MLP neurons of a small language model. Each row is named by its layer, matrix (gate and up: input weights) and neuron, and shows model dimensions 0-127. Each number is 500 + 40 x the weight over its row's rms, rounded and kept within 0 to 999. Numbers have three digits each. A neuron's up and down rows have the sign that makes its largest values positive.
Before each neuron's rows, "fires in" lists the words (lower case) most often at its 100 highest values on Wikipedia text that the model never trained on.

fires in: "in", "new", "of", "styles"
L6.gate79:602465519478497521511521507451499408578501586529501455446494440481600541506478517480478501521454479428504489513457517489516513447436514492478514522508467473485533497451514579497468514553555507515439534522511560523579493487525555479542475469411528584456533454437519449529510573468541432488501563517485496512496492522514497468499444534464521406526418493496544541485498499453533516447465
L6.up79:474491537504516538466494492414468538471491539484557489421495518519533513447418575511486485470553452466500474462478496527520516539597555505489454496537497472506472525474446449492479589520498556600408439514495556526498473451542478597526448469499452534502441543516526475495520461459561496557478551577441474454462447498497488545480417481482483491534511481527482431469537445541569511487541

fires in: "made", "used", "received", "set", "provided", "gave"
L2.gate117:443551482515457534494491526484514434528512484498521574549455510552468486499512479526461612498493483546477486503403455436519489444546461451545473539516496517469544500445553522559483507447528516487483457468539496528496542516487425517567465551465556487541471533474584425471588463516557519509475492481492449546522445544553426559419515531498492521411497565453493486491473509473486569528424
L2.up117:443509485497466553566479478457504507468528532496488594571456457513471476520566530531487575463550478509500468455426450496541473482524501459499460523541536543484595508474578526524527564424494486505520440442484475555494518529472431533533466509436544526563441529438577483526528520487547554516462472491482512532487426511530420481421482525520459514460478523466544502459473489520457580541439

fires in: "on"
L2.gate572:487555498431525453403507482465580493522483440438518474507489534454499420476495538536461549491457518472501494570523494491449465527556460511563467535471480497444463571438462490513565517432546499534522489512501514509517566529475521566455504535536436484466451482435454463533602548521556465494485526428501495484470508476473495468552486499467466414522455391474531479542444533550466521465446
L2.up572:561482528462618468562519457461576466561472486467482453470481465473569481471486551543504455506446492474515471469484532527442503508430524513573511471547452471532434522463498509538509491519527527478520464529545541502496563570415479432549494572488506493586502516498505487558508492535503470554533527479509514506554401552476499549508527439485483427542553525467482508468457465547435484454522

fires in: "by", "in"
L6.gate385:514457528553495528479570556488534513458508533458472468546468495496457552425433494441530490543519530495480510453579555497472485480539458467589490548493546511538476537525565482472419512527472532520506523367503528436514498519508511465490508503454510572580459523536538504540432486529538468494550525506529484574525484466451489444525446530498498477487522446467534488439530481553505548497526
L6.up385:537470485543444492491454477508561498432523537464525517479556577476564506480417485495481536499496479488531577501488459471488474520476432494563518458460486584569481512512497506478467482488505567479510545417428545514518494449458441475526553467539533523511459474449513504561465531576500475512456556496473437552464479473529527378505484535423439484534475503510456512457547431503541481560574

fires in: "was", "were", "also"
L7.gate355:544563450493525513477530469552446510511499469548513514435494500474465472499500541551496515511504521402543509565571519513521472504488520436567501456560593460426504368571451474546505493520514434514472538548496580520573514464554485521468397475509481471481511481501489521486528457439490528532579572500457574522564445462508479437517533436530441542503495517520524508522468456581490488487492
L7.up355:489515478445515529541527461592515567489579405551497460506494502452487436492460503435473531495495527516536471540566564479589468477507481428482512444449485568441512483458513515422491483509510474554507513497489421494500494494516467572538465459600445506475547509518553562471465544481584478476498455480492497543478470533542468503543539551469464483532561474513511540520447444513465463479552

fires in: "and"
L8.gate209:430519467541522517504538538434545539512530493481506545489526451457502532533456459463505510505435524520503475478504499548501564443535473493496500495476485421470544536525530553414430571529493391512478539466517523564534485517450446462511508464590527477526457501468452539505483480469464577478396461449557464592447521514520473499555479556426519522562489509509516544484467503479496526525518
L8.up209:505489515532520509536518507497524506519415484468504554457440503451538527576555468468483501497512586496583484493496477484472507415495582442489568518416534438539513504546561421480483525571525465456504544478515539419482421551465489527498540451526576519558501503470506463471501478477484502525486425512484425545415516497407504547523526545568513514529577482490518556469555453492483497522489

fires in: "who", "of", "candidate"
L7.gate591:465591507499495603465457540504585526546498457526542475506502432536526531506486557512421527497518550434495489585516555472513556513510531588569469467432453475500464570541536526534510502493460470571482532496482529426541522454476446564496430458453509598446518513474495567479530458512469508485551540514508529476531549473505452416514492483554466508488475497546501533551534500533417501505526
L7.up591:512561552570561483513483527479444552482501505457475485560505486484462578537533482466486476564515500505498525522521471574609442460535508460580418463505447507451558495506636494561439546489451520482466483495518549500476540471472411518506529506519531504488503491468477508463540502537482537562428479549521511552544469468513502495459480470537423472459565520585467537544493531506541516524427

fires in: "was", "york", "is", "were", "be"
L7.gate362:412516505504508539486492393501472549563526481459488486474466446475481487470521543520473492483541507542435474484494538544469462612462516492478441528475435432503534497496526549512565512573592526505486451533566460475484457509508419524541541475486515523443508428500520537545467487535532564489449440461467520527574465535511487543501511553495467502481381578567477487529543485470522471461509
L7.up362:490485482536476482485427457582549459489538496450433525467455492469497465534401466512486415445556457500534483498484462510499511538471502473477470473479504484425458574528533468413558535488545435490538501488500535512466546500549461522485544552431526482518435498529546474486442449568423554503448467508465501499558527492537525459518469552472527474524526528446527501494444514553443571544490

fires in: "has", "had", "provides", "can"
L8.gate299:557491538468496506490572455500496503514502523516504466521505515537506559483542432535540479421547527445438555498592523408485528488450500526501491556477465445389484500485587496417570546431495514479440460466571465454492436506531469497511487571535491451495544457515495503487443478442527501540486480484425509466485501493514583482584528478543502452488536517526535514482520480487491549495569
L8.up299:520480460498514433479517480462457434533543594496481505571461565586425522494555513497483418440528395468477480520544485483521422518505486473452557533506417480452489475529474433458498491463510519441518522542521448430441421549459484620451478512489530450481549495498525491547509439506480515523425489469390465478483503467490476468575447519488497501526473545482536500447520435448531498522555

fires in: "of", "three", "their", "some", "all", "many"
L6.gate372:585496439555453601505459494549537550512515552469441594495536551471466532451547536507549538417529535492439445545560583504465539521499527521560501459470468472426514528542453489466472575501501512537485464526473517448499439462520483464512498489451409505530531516506545525522544538462510526532484446509441552543553495470439579524502521498480559469487472493469472518475437503540536518484423
L6.up372:428465494530430498486584475559449476494462513574458440475504433525524460489476506498561505505569501467469448482530495479478513523483509528541459411481489477455448531486482416483564512582473530481511486497542506533457448442497438448545510532533459518496449476537521470523463542444547534486499426554497400456450479526436510484574529472448489461541489516471404503452494470510448526487529

fires in: "can", "has", "have", "will", "must"
L8.gate488:423517524539501564496450516471487487545539442494547445530541454451450473496505507491497547464529588525552520500456473479454481468457532583516479538534472527461533419414575504465495585509512449475519480530545440444461515477513490516461467530450504470524526525539548437504532436461488504597522516462506472485404488487442500496551500527489446471490472580565476400522491499453512483494565
L8.up488:524411480497441516464491547501524569506473557533445533501533569550434462506461573556480488390490489544487429544565522506536468517538520554415543519481508485511429556481525527480459519509495473485584559548537495479514484510453478464448476469481566481509507521526500479583506454475443517466454495516443462452509487450614500460518447452507518542445489485477473430482494545542510509538512

fires in: "of", "attorney", "19", "among"
L8.gate19:478492488478524515500512510500487534480445516497442459529457533479518436561499533505536444538522445519554545503521523513525534531499556485498543450461513500499609495416522459472520440541530576482418471529461522508487492510466424452458436462566450527529548479481418538499482512419503424528468481528503573545535585459557522505480457526588497546491483428513550514539512487490470494474531
L8.up19:479468461449513527532434480608452457418442560588467573540480538448572516495501513469513425434531473495480465518481559487525478540446540522468484476457420462415476497481484539441492436545511537538481476477522512578505426509520429500577510578472533472423538532496504470521600484507582535422461460464462537467495522485532501508458499542500438556476495492476545576512496488543480517521464

fires in: "s", "his"
L8.gate439:504504474539495532441474517483573524471515465576494510472470561516493477533539509493490524582523520459563571585534446551510523490546457461495422483524500433559525524531534543477530524471512488431542466498465518484533587455464460532525463462410473524564528486503496561466546544458514455544541474581521542512572469515482498404512534511564479438544509510539433474553449518483550609487522
L8.up439:449430503523483484490518493532593453489494551538577440466473481514476534503544498502482497590443520531473450494463520506519466542494366475495532487540511496514529491443474433512440531523544442445515468528503484471615506469524537498448551526523540504514544492426514497557470475508496468519542535528493465550521495485524499487382469486566510458549438432558551548523493446445529502478516

fires in: "of", "to", "on", "in"
L2.gate491:496532449437534426469466490531495473540573500485471469483470505485516489504612458544476469616485463512477511576535529429521463535524516550510438465480447500506510532472454505511531513555524579467506474460530496557519449580458516489511529475520412510546500550478515532450471501447500424509550481516458558421439534530524501545453484468460486534552541520514564480515474495536532541504487
L2.up491:488544459461608474440473573506465529520518524527553504510476492455535439498565482501532443537503475498498457515512541450537569476534471523505517515500413496541524549515461517499505484572466511474460478479592485552549470574454514519467509436475454545515515522504472537503461418521556504467521467531494494461516558499546486453416440451460474490499508491477488592490563482462521608523521

fires in: "known", "well", "rather", "appointed", "primarily"
L2.gate359:562522566542452519542439576518524505531473532556515484466488465421456516512491489516449557480496444454489436487408489517541516447504513495437481511452530426465466511577473517559535471427557487549506508469577509537481504514533515462512443489496472546431511524500527474591599534475495578483527527457422537475581490501511489488476470502516535529506465561452512506443508463527489496440535
L2.up359:480552507444514458529438524504491470564489571488459530458471513468464525515450504504490532538528440455476439458449482462560471475559545490545486470412521530526477479545513485467535499496551575524531428511539465480492507440574480519497455600473420465435525556475579511549537466540471471453504544517449471526533411503467482454482535478490514480547468542445434539459539503505544506389521

fires in: "to"
L7.gate616:553542517429503511472477529517461563508493465483419453518522417513405546485508512553508534558484526473503538506517536485476514510463510512399466489495502542421455490554540549515534451475485451541488519540511505449462489469523487395593467467542517495460460540425438552506500491534582439535520475530563497498429513458504457487439557504496472491502540527415445413483492502537515539464516
L7.up616:457520541528471483528497469509544468502503501456510512444525469459509549509492453455502507415497547520573490485489501457503466499537535442487529498490510513471418492531461519423537561558523421502507516529513524514536507435549517468487528419478528503499441552442530536556495476596463484473480475512601380440461479495461527493553501468526511550557458487491529521432486491487499525514602

fires in: "and"
L5.gate547:471471502441493480548508536470453561467576482573539495513465442568524465531548446449512478487467505520525505397476500440551515529454447518466501554602487568538553556442444534513458564468535507483541480504512463520512472492531491487468467458442539533416497505521422476447470596427516543467546530536518450452477517512479494575503528473489458488516512500475511523551484516470570582504505
L5.up547:541476456503429427503570538465538485526448462428466473476523526407492517579496543474468487499514508489515457525528493480505494466541436480553510539446536497432511490465542515487563459517503481497568585518451487400492543423458480492509390466529479451485501501437535548468504403499536518505448507506487458571401620504551522520494454451524468523480529491494465531502474493537475503451441

fires in: "after", "following", "although", "with"
L6.gate346:510513499531472531490440518456500545463532514512529522517531495579516524512500503520498519502491449539467549455492533470484505470504507572477487524508454450524531554556509479488550422492491473566537466502476504498452463592502582460531519505462519445534447442487516526515426488528481484509501464522551449558504483456546534394497498487481544579583565461460536478453490499461590600551518
L6.up346:486524520493516557468543455430528569482498547453491425613542480517469485476445507553421458492486507527468499457511499478516509495505439513487531491505469489525498475529514544462415538494523563511590520503483510542521459422438472487550505482542530504482538479463455499505513549549508480469553517532580484512500519419571531452512525514486460426427521574490515474479533416469590496556506

fires in: "of", "these", "other"
L2.gate361:450536449555432484426557498526497548478540512489504505526482443523466529519491410543506581455550478541522455501446528429488521502434567505544465472466517520415532518504555484520480550553542508416501535525491501477499462545502442566505496545549416495422497520505428485524541454564534491517456475493514528437508536506525542538520521438491510502453511492543500527470536481539540626470473
L2.up361:519520537460483416472501446570511505448551545522448548451451587481487502466520518513549514464491484550478435451462468505465516540420481512464471504431608502462502560507490509502533515529454530485525444500530493556543579533532411487450437452511469462539476485463459498605520480512517546390390492477491435508480533501463492534459485478511445464493454504511505487513409463531466539559504

fires in: "and", "part", "well", "or", "person"
L7.gate44:504517458570541441516538501470502561471531431519439534536552507495417440548479573397533588440474484489531555444563584508537546519403507473474472579468543517483482522509544539478527497480496493459498528571536452489531444528507444504551505525602532515521459473573458467445504553484523536484493492500503484522463480498481514505524442464586543542474541504478438515531496475469573479481456
L7.up44:500539420476499518553524483505491561511459587450488582473415517434543513533534486558514492544561508495494520475501470563452433519469480512505491490526401560593508539512581522521540514531546456558545504575497557538578513484442425532519507471575554450531487494446510493549556460555529543448446497535492485538556500483515518503453461463560530529534491423502529539585502476520554453488503

fires in: "had", "made", "due"
L8.gate122:473498459513505547468514608504539509501471532531511516532563483479506522494548517503502530465538545489491468497512391427458465479486483514519491491511482513451570504521474486522492497531523491534504562483552439544514468535496456592475500493623555452487525434511488501484504443481556472512418536469450427515513554438587467450500525475501529503458550555428549491461565474484556572551473
L8.up122:550456513456541560549519582439471472509583438462509474517473518453453474550553507500543582465565505577467473501468553504436469475442496537509489496497514531476487546525480494539425466498509477500511515522493495531473546462476489471492545474571518534502567445475567481489450443495575529524511470516489407473484507531527499499504522575492502468505542564468496593463501463558383508496522

fires in: "the", "my", "m", "s", "to"
L7.gate368:479604447497474492552532458530446432531476511523474516504543579509496519443462481512477543525518534529506487603495525475506583506422541429490479456456525459480529489440489524506488457534552464543473487488507463431498503473574456478524501449496566542506530533476491486563479435491494480542513453503507551501436535544503518536453441521504477451482483544441554573545484435471543535558515
L7.up368:410546477517596535538567524531521463476486516464506468501639479533539529472535489558435501546533510499546477561518532458446523464511527453410503522501508504487536512463528526528546522559544483490463508503502559453539485500535506461493438434532478511493461561514439580548454439448491514460432471517545474454528524468517489488505471521488511503521431508555515469483506411471545448518491

fires in: "made", "had", "make", "could"
L2.gate161:584445416454422546446487445560512486524508472511533513532525539495442460543513511445555529520553493540470465530499503448473552438515462488496484515559556559445467552478534498536495499540461451576500494451506432491514503468544424512451479485543516452549539450534556578451545554478507504496454469555543421492466462530499556507481504477511474516459569546553551466490529492387474521511456
L2.up161:575449445465455503448474459546503478504559480488522571536551529510442437577492528468569522533559488548512496521481482460454523456496440486502497523566529572481461542483523491573484499531463444584492453448512441525531501457533398545449478514533522473557519437544550577464581533503528504468478474521531430486470475532491525528480481472503493496471540546565530480497514513385471536531441

fires in: "he", "company", "she", "devi", "president"
L7.gate535:487504493528501561472557512467551427476475529541508451525443508482498598478469517469465519430530471487435485441495458561488492516518466492486526542465465413488433476457543531434460498524455536536556449469552535499518546510523405471460554531422496532458537512505544471524508492543481504518541509545542516545480469478404506536493569466514546515529498454473514465459546480531533508516487
L7.up535:530483533492460467476512405502461562537443483581439456516532467550491565520483521496477558438500575479435512469607488539404488428472467537496500490530506501438496526540515496460463572448449443600587436508478541532486528499511435504562507485398529475514526480596523530475450479527499482507457497529468493515557452552538546556518501515490530469468445509481505489481492511454567500442522

fires in: "all", "allmen", "flight"
L2.gate559:470431524472493469524458457575519536465506531499502519511458478521551527372551568534487495411501510544520521397547537512520476509514475504437542536508495538465444494508491484547537454458533437486446502533511504485571507556551515425470507484540517536524506491482465494565537475370572477539453421478484493516514490466532473482524549472464565507478445558522445546510424418530556485516477
L2.up559:458446552475463471503501473570558524516497524500479526571446465505537512382547523530487474384442518495518510444555559561530483560530466567436529512512511570442460515507502463516542451481542451413444492519473496501560459528520492423493496501503500527571506567488452473534512509431542470525433484474500529490533534462528472447505512491461546461463470522511428490513432456504462511519471

fires in: "or", "for", "forced", "website"
L7.gate378:511464505483549538439492531482525457554520512540439435480435488476483574470544520491492519495498530540469455518471427473522493524509454522497445495463489464489544496511504520409450454474505502483496511584496529473514458472502442543541467427419548496521449431484561578446524563548572538471534545458540486492425525487506491504526553500395437569594512539520518465469533512507509470487453
L7.up378:530492576521483555517497492511459483497536516400456479465539551433477494499453486512480516503476416606480465488439493526464506495500493492406447574582535537563434553529526493518493493419544466453558439535468505538499506536466463527450490447576507509557513453529498484477480452491475476460537520490513479460487561458543480413547398559552514492546519536519527537528519488525504467474475

fires in: "these", "both", "new", "those", "other"
L5.gate178:517465505531479521502500572523554470551491472567497450491426524464463518433526489531531560506425499452436506514467530462519429525466526523525431518511480512498512478467410524504517468478487511517461553570500576498498476461473456547503442493483607516444507517488482488560396506491509479557568523518484451487545505508519523533500509534436529548402441526505577542506460433544548502528494
L5.up178:414559490460464529522523464494526540470486462517516505502496496485527503448558528588594504509575485456513506469402485441486546499428524470498512488539493506469515541445450533426526548479529503529480451483537553467484477524555416512441504473456560408489562554446516494453589579474525490451412513573467517520481490425583534486512500457502531481540512477431495520479505535519511566524459

fires in: "has", "have", "e"
L2.gate573:562465527505410497491562474462504503599492529461469444517582510559467526432478500563492489431470432517494537451463509525560492540492535574535570501486460506422551536499457512545522473438472494448550463530487546520454519478539553458470491547516502470510482507505471567528449485567494488549487474478443487452482464451484483484550512588559532492503551520533491488522483491516533436451554
L2.up573:537473519530472486524546494465518523534446474456492472555590559535426490437494454492510584450450487522484552473494505552608492522509554585499560509514438489421510576487488516537518494456429468507524439523484569534437554526504572496463483545531471529479507508491459554508501537582521520525502485515497517469452424445477511489524501567563514498496544510496521475511528490575502438489547

fires in: "and", "the", "their", "term", "birmingham"
L7.gate133:498495518531534541450554451526518504424528510433487481464500524494558440545484468499548490447486502517494457441555582498510516483471466499510418519489498439488512567435494520545518509439552531481476455462435555474579446479505528515460502407529445512496462487481488513502503526442525457559449496452549470498535464447506483597460540574482489508512497432475482579547462492575478496530550
L7.up133:469492422555525482404539486525438522398546533485512464503551502535480551473491445463524536477499460456561493560549485530464528512432454541489463502522494437481518465448543465561555530522491499515516566537450520484589515497484526554457464473531469469550426536553530502583570514503472466503517526455538476527554494478577570540526507404548479542525522479479546554547512514510538436481506

fires in: "as", "performing", "on"
L2.gate412:485467556456479466491536397423542511545488375470517576478485441488506518545475496524493540578473481511439519482450511484499524539478534565512494425557517460468463492533383465516505520499508548548488493539426496532573445474517488493481496542534466503494478568507457484584480490472522455508499508568531471532572522529556494522446542406497424491477418531505485501533497499552499562474489
L2.up412:481548569506479462490527438458492494613442464506528512489483481526565470519481503535515541582506444469487455490498537488487409457513533508540536388542522497540480569554504530516518470496465517522491486560464486538555537471504413489429531506455503467452532468479386510551465514456564502429473418504566489547533546490508539545455497405533517453470491533449465521498470496502490488514523

fires in: "is", "was"
L2.gate80:452521521514472518510473489456454530572520473504500493499464438505461448534545515516505457434463486534471519493561523542483514431471481498444465483536552500544523558567469498504465517533483458534560393502479484535485552430567461574497478545490481540527527478476519528541476583509502504501474495510544602502533595479479528523450480512467531452484486516536549414548477505461429406454515
L2.up80:555468552525518550552550558512453535503495473499622495578487481459514431472511556490464451479487504512508472566476501438488475459393491522465511459516492503540458515517510491496503537495461435529507532443512531500520465430462505547496582525515494552464506520490514495485468528492563458494463448469584556581484507556463476530513468486479547476486494524567487500537469549538448413558545

fires in: "to", "his", "at", "a", "from"
L7.gate192:500559496596559460496501465510467465515383487553498436492541470515491473483534472496452554525461521475454486513607487513522489451550507503508446443558440533539480501572455498540454410464543540495458492523555579503436522472453527467573487505432466505536510530481419434522478484536485552473458463496511488526446525468560470511463527519519511455527566557513536578532506559450550566553473
L7.up192:414429535476566488472487515457468489474486481454486519460522486559536518482535485432497519541514495459480484455552488453482419510485482435581527507508550528547507486530463496519528540435565604544474475453422486505496586429488489554490549492556499490467528576529529491497489432589497536459514500558525495563516524468537509544504491480546467536484517500415521508434514490467573531573526

fires in: "during", "for", "average", "forest"
L2.gate218:493480506511532443523480453453456509533501498528552549441491452438556513536542543514485502483510448582511509442437525551448487448479507528481568485438480503533469569406486510544493520439513486531562488518489514554506517523507438480550484453448508498476427515500475464525456560468537544526496498465509560470528529489545368489539486481404501450520462518498499591497486505439524525477450
L2.up218:488491505445520483420472461461511544476514536523533500509515468475513495517485571503487502488478490535465526455526492508522450527510542516466548467461518572494541584476493457486497504538495541512480492536454529439468514527481414518528509490483494406561465434495474437547548523573614477501509545510534532523561530484531410518498529425414437506494521476517534540538410510437498504489429

fires in: "was", "km", "were", "cm", "sq", "been"
L8.gate432:491600499516534537542530513518461525457510457512574517487460555518522454507506526494511584424438472527458537524478529492560488491431412435455461524599493557464401533562497546528478471525469484574511527512559488449419488439471492506490441562476579507548581523488483528473477403480478432483511495477498466557526519529574525515556457465561521546523483589482498530484464537496567433521475
L8.up432:479467509538464467514460506583503453524552540484494426491530540574524487493501502475505523485515405521516478521503506419443517495505446491496453423593528580563508582535533445440502483460534520508499477561464533512503470457452513569477476548527569484473568441555481514521533498426491474457515452468455536504530458522522577465550443579442550570524551481495551525527520476461431554514477

fires in: "of", "gameplay", "for"
L6.gate208:467428485564500569529483522576445511584521579488504475464480468471449537442540453536529526502518549489493517509539460497445415433505505516505539453515511525509508480517512480520500442564507536490501515541444509608534477500540525449502575461494522501494523502444472575541480434471516461508551485510474492520501492479509500517490553544503440600544490442508534464595542407551562540529540
L6.up208:438554528586534521568549528507430490466444557473534551530501441503495501597430464548598503455531473517541499463423544499516503519477487544496567506531549463461554513467473483545544458531490541530464498566538522488464395480490489542473492470521487535615520455527515455497437546499483514494536507506509517506495537483496530474482436428505481422436492498479457526521485452529533509468567

fires in: "and", "to", "of", "the"
L7.gate302:497563502589474490476565495438580505504546516499379433548483522492445503488503461548486498577550440507513508457456581469546541534503505508552537484493548487530520472458508493535551572555580542543519511459461449489514501531499510444557431451561530526498516503449510474543447504484499499531553473463517488491421537479476537433573530444498480475538490491543511505502459491434589539495565
L7.up302:458566500542531447552588511399520527505508503476466530525554518512451461499549429537480492572452456577525519516472488472511506524555506558579531522481524498499524449496468471461524506521506530491475596532453485490450501523466522444521467527517568512491477559492484452470473477499492482495562484552543509519444563532460513497543476504521525441507539442548503532509485419430516500501537

fires in: "career", "such", "both", "young", "listing"
L2.gate574:527529542389496511474576471566506478446462519491452526502544504519462389512526445472512522478445471457506463441435488481543516453547459481458522492475526490461490482480423533443477478496579468467471427537466461552517471509474529518503519530491492471550522432495510538538402515504533515493475528555529519428511478511522488556514476502419517463528473565469526534411472471472519520497532
L2.up574:504475552462578463457560437559468499505574542527529541484485448528545485537474465515490520487475513430487504507452455466514516506571434472451457468476488560519499473513476582462450573534615422495510499492514499556525436569520460466463453552534527430491508516465469541575414476485506439449551532474433499453541486563496516509529520521455527479562486595500516499405531512451510508508486

fires in: "he", "heart", "s"
L8.gate595:428437480549494506477451456514486460426531486513490518508403511511556464498520565559457513529544528383533524475450514473526494514541427484509480528480548523570474445479483490508447489482494482510558522463479515461476578431580485495508542538557503518504560527488479500474565449526500469435499482494498493475506473577530496528439438476550468513477456517519603589508433437458525559578517
L8.up595:464528446493445510500490537465463521505535523416475543496499511560489529544462439538487504452518516502505455525546555516542496459580450478455469411413509517523478510526513516514472498472525447517491480451478492440520454447531440506527573506545526582368531570474524516483505485514513501433485532485503491490491441502552521481524549468540491502500470560537565529538433431410398513564470

fires in: "new", "short", "other", "news", "rare", "azerbaijan"
L5.gate87:482505511454499569488434479532494480444503506509496457518487546473529520472524511470557539489508502461522489465481598508562557454496463477461435559458481457394491516561508532435523558510528492498511518465411441487533473532464503479414548500471522487591416447483528506545435516576490496521511491530494509457471551520531503453454486454459525556464507467527483563534506488532487553466489
L5.up87:524544513529554518453516490435493430512431525555510496565455532446540522451494593475562460477480500530463429525461443549489537441469508451455485521554446532479546536517538496418511528569441518490517539515487568446476509508543478489552488527440579476448539529446551471443480498479492498509490515541519501516548457555455537536427519521490475481502441422546481496504448555493483496539529

fires in: "is", "s", "gameplay", "was"
L5.gate210:497493492513492535520558490451498466529450537538552529487530557487496544511520431514489395544453479500496483486541523413523471534467491471451454415447470437582527477470567515459537480525435462486526466428555473517537498459460420505475516527565511453555552510580448573524467535497590499457484473438489516547509570511512509515554493451473455501499454491559591528472467476498487481432520
L5.up210:461596518490512549503546439480460463507465592480539552518506458490491532524568478533555395419468458456470478497507565515497449472494502506497416497500519498496527473498500431527467543486528513515522476432557422574503543502519506557550536517497501503526529523557466514509534375495577478470563511497548528454497484535501469544558534512469453493470466423503551518478437501497516481447472

fires in: "of", "in", "early", "covid", "october", "well"
L5.gate136:465531548504490538546505590526468551522399526515468466446494417463486544488463581404495542543544473517542436421524462471485522474501557512530553492430463531523446502475496526541455501550537551525479456514446436516473581553494595568501548516492521480470542489513503500525483525543495518531453502534419531525492481502481455488512471499483438558504416557488510488547550514541461516518520
L5.up136:487459520486568478511506524456511496433500427598463478456533466543573537449497568540546475459536513575544555464493514500536526546552551544531539488483520526423521542555496543518475512513529497516501519514564469466474426566550466491474494545528459478582529521492571448535436483526494589544577506496505553451541450478477409434548476464529473503526512508504456481466498511525560440517459

fires in: "as", "and"
L2.gate0:456520494481514569494541550527514534510437535494553458549494484545499486449508530572511596521530488517517460476541442464558474406487505536531491499454483504499515420611515466465503486499537542493517524531501540509520473513530525476513546480516590518511520455459463564486521512502548591529591471507495498542528554443519466515506442495459492421529506498534433534526506463438522585533488
L2.up0:455433579500545570542507523495477506581499521526529383516433465548530479508599506519463537510520459478444495510512491484496410403492459564457445491509463536530564458574550506491481525483502500490504538576520517529528514506535521478503542563544522541495508458403458540538574518500539574464520463535531456537450543454535496486484499491476501441465537517524431528557491488473483523457482

fires in: "was", "records", "is", "allmusic", "music"
L2.gate281:499508515516523488513470527533512521446493527443464503438462473492489442470558468522527430360560574550518566545503505482567486529486509508522471490436451488538570500520440536473558539532424420544548464504521449488568517411445495555503507485458431529561538436555521524526562499526534447531472573479488528517478505541556553530556463477499504464472496543474488523500440460527520490498582
L2.up281:484467500531503480483449578546496542510511488551406509497505512550522445455530525493510474481570555548484522589514553482521532523520507479533459450434520475542524515533469483517512529516409409557466506472527446480545553417487515566577551523515474493496554466486484474506578536512556463564437550460468485522435498529475534486576527491479507466480472528555491470513459520514445524489583

fires in: "are", "were", "other", "different"
L5.gate366:560508451474461481471491528535478500536462523560518531530453540600500460495480552525584456478492523524436538481561490548495511456452540571546483564547501441504435487496480449431486527499492461494536480553488505495520465516545494467437515500514494510592470525462472490485546484505618495492556537506492450533535507538459537532492458442470484527546482452582557547481424543491522560439495
L5.up366:549440502504506489514423498558522461539468580496553462531444493435461464410462569476537465481555469483475487556494509514497550477498420480523492423487451509436495456518500454476539528482515493460506527485547446521503518548420461523456542519507590448516546481527494471531511449511534519488459423513488445600497493480521473418522490500491529525494546477448459514481519467460457468424437

fires in: "the", "s"
L8.gate587:494526502542507574501521462514498506443452581516452479400489520501543499451500550526539492453463545422531488542516502426527506546488601467494527462542512481475533511488504480516481453500535500409509502467548513433508421480546536521469550468526514426497523501504502495504539517428543499415458556557586464525440575466462448530425517544487487477470469477465458565538482482537532485459557
L8.up587:522495454486531556453520527496484462477443535509574489527582468543552553537513504432477469451453489453569493525489536489542473491559542498464502510544493452448567484495570473449545509470424512446491496528461490433535447525517563477515516516524389476453533495485564507508526556437472509491544548439547480475471497485556429587564465575470486508551444527464513512491521508470483523453551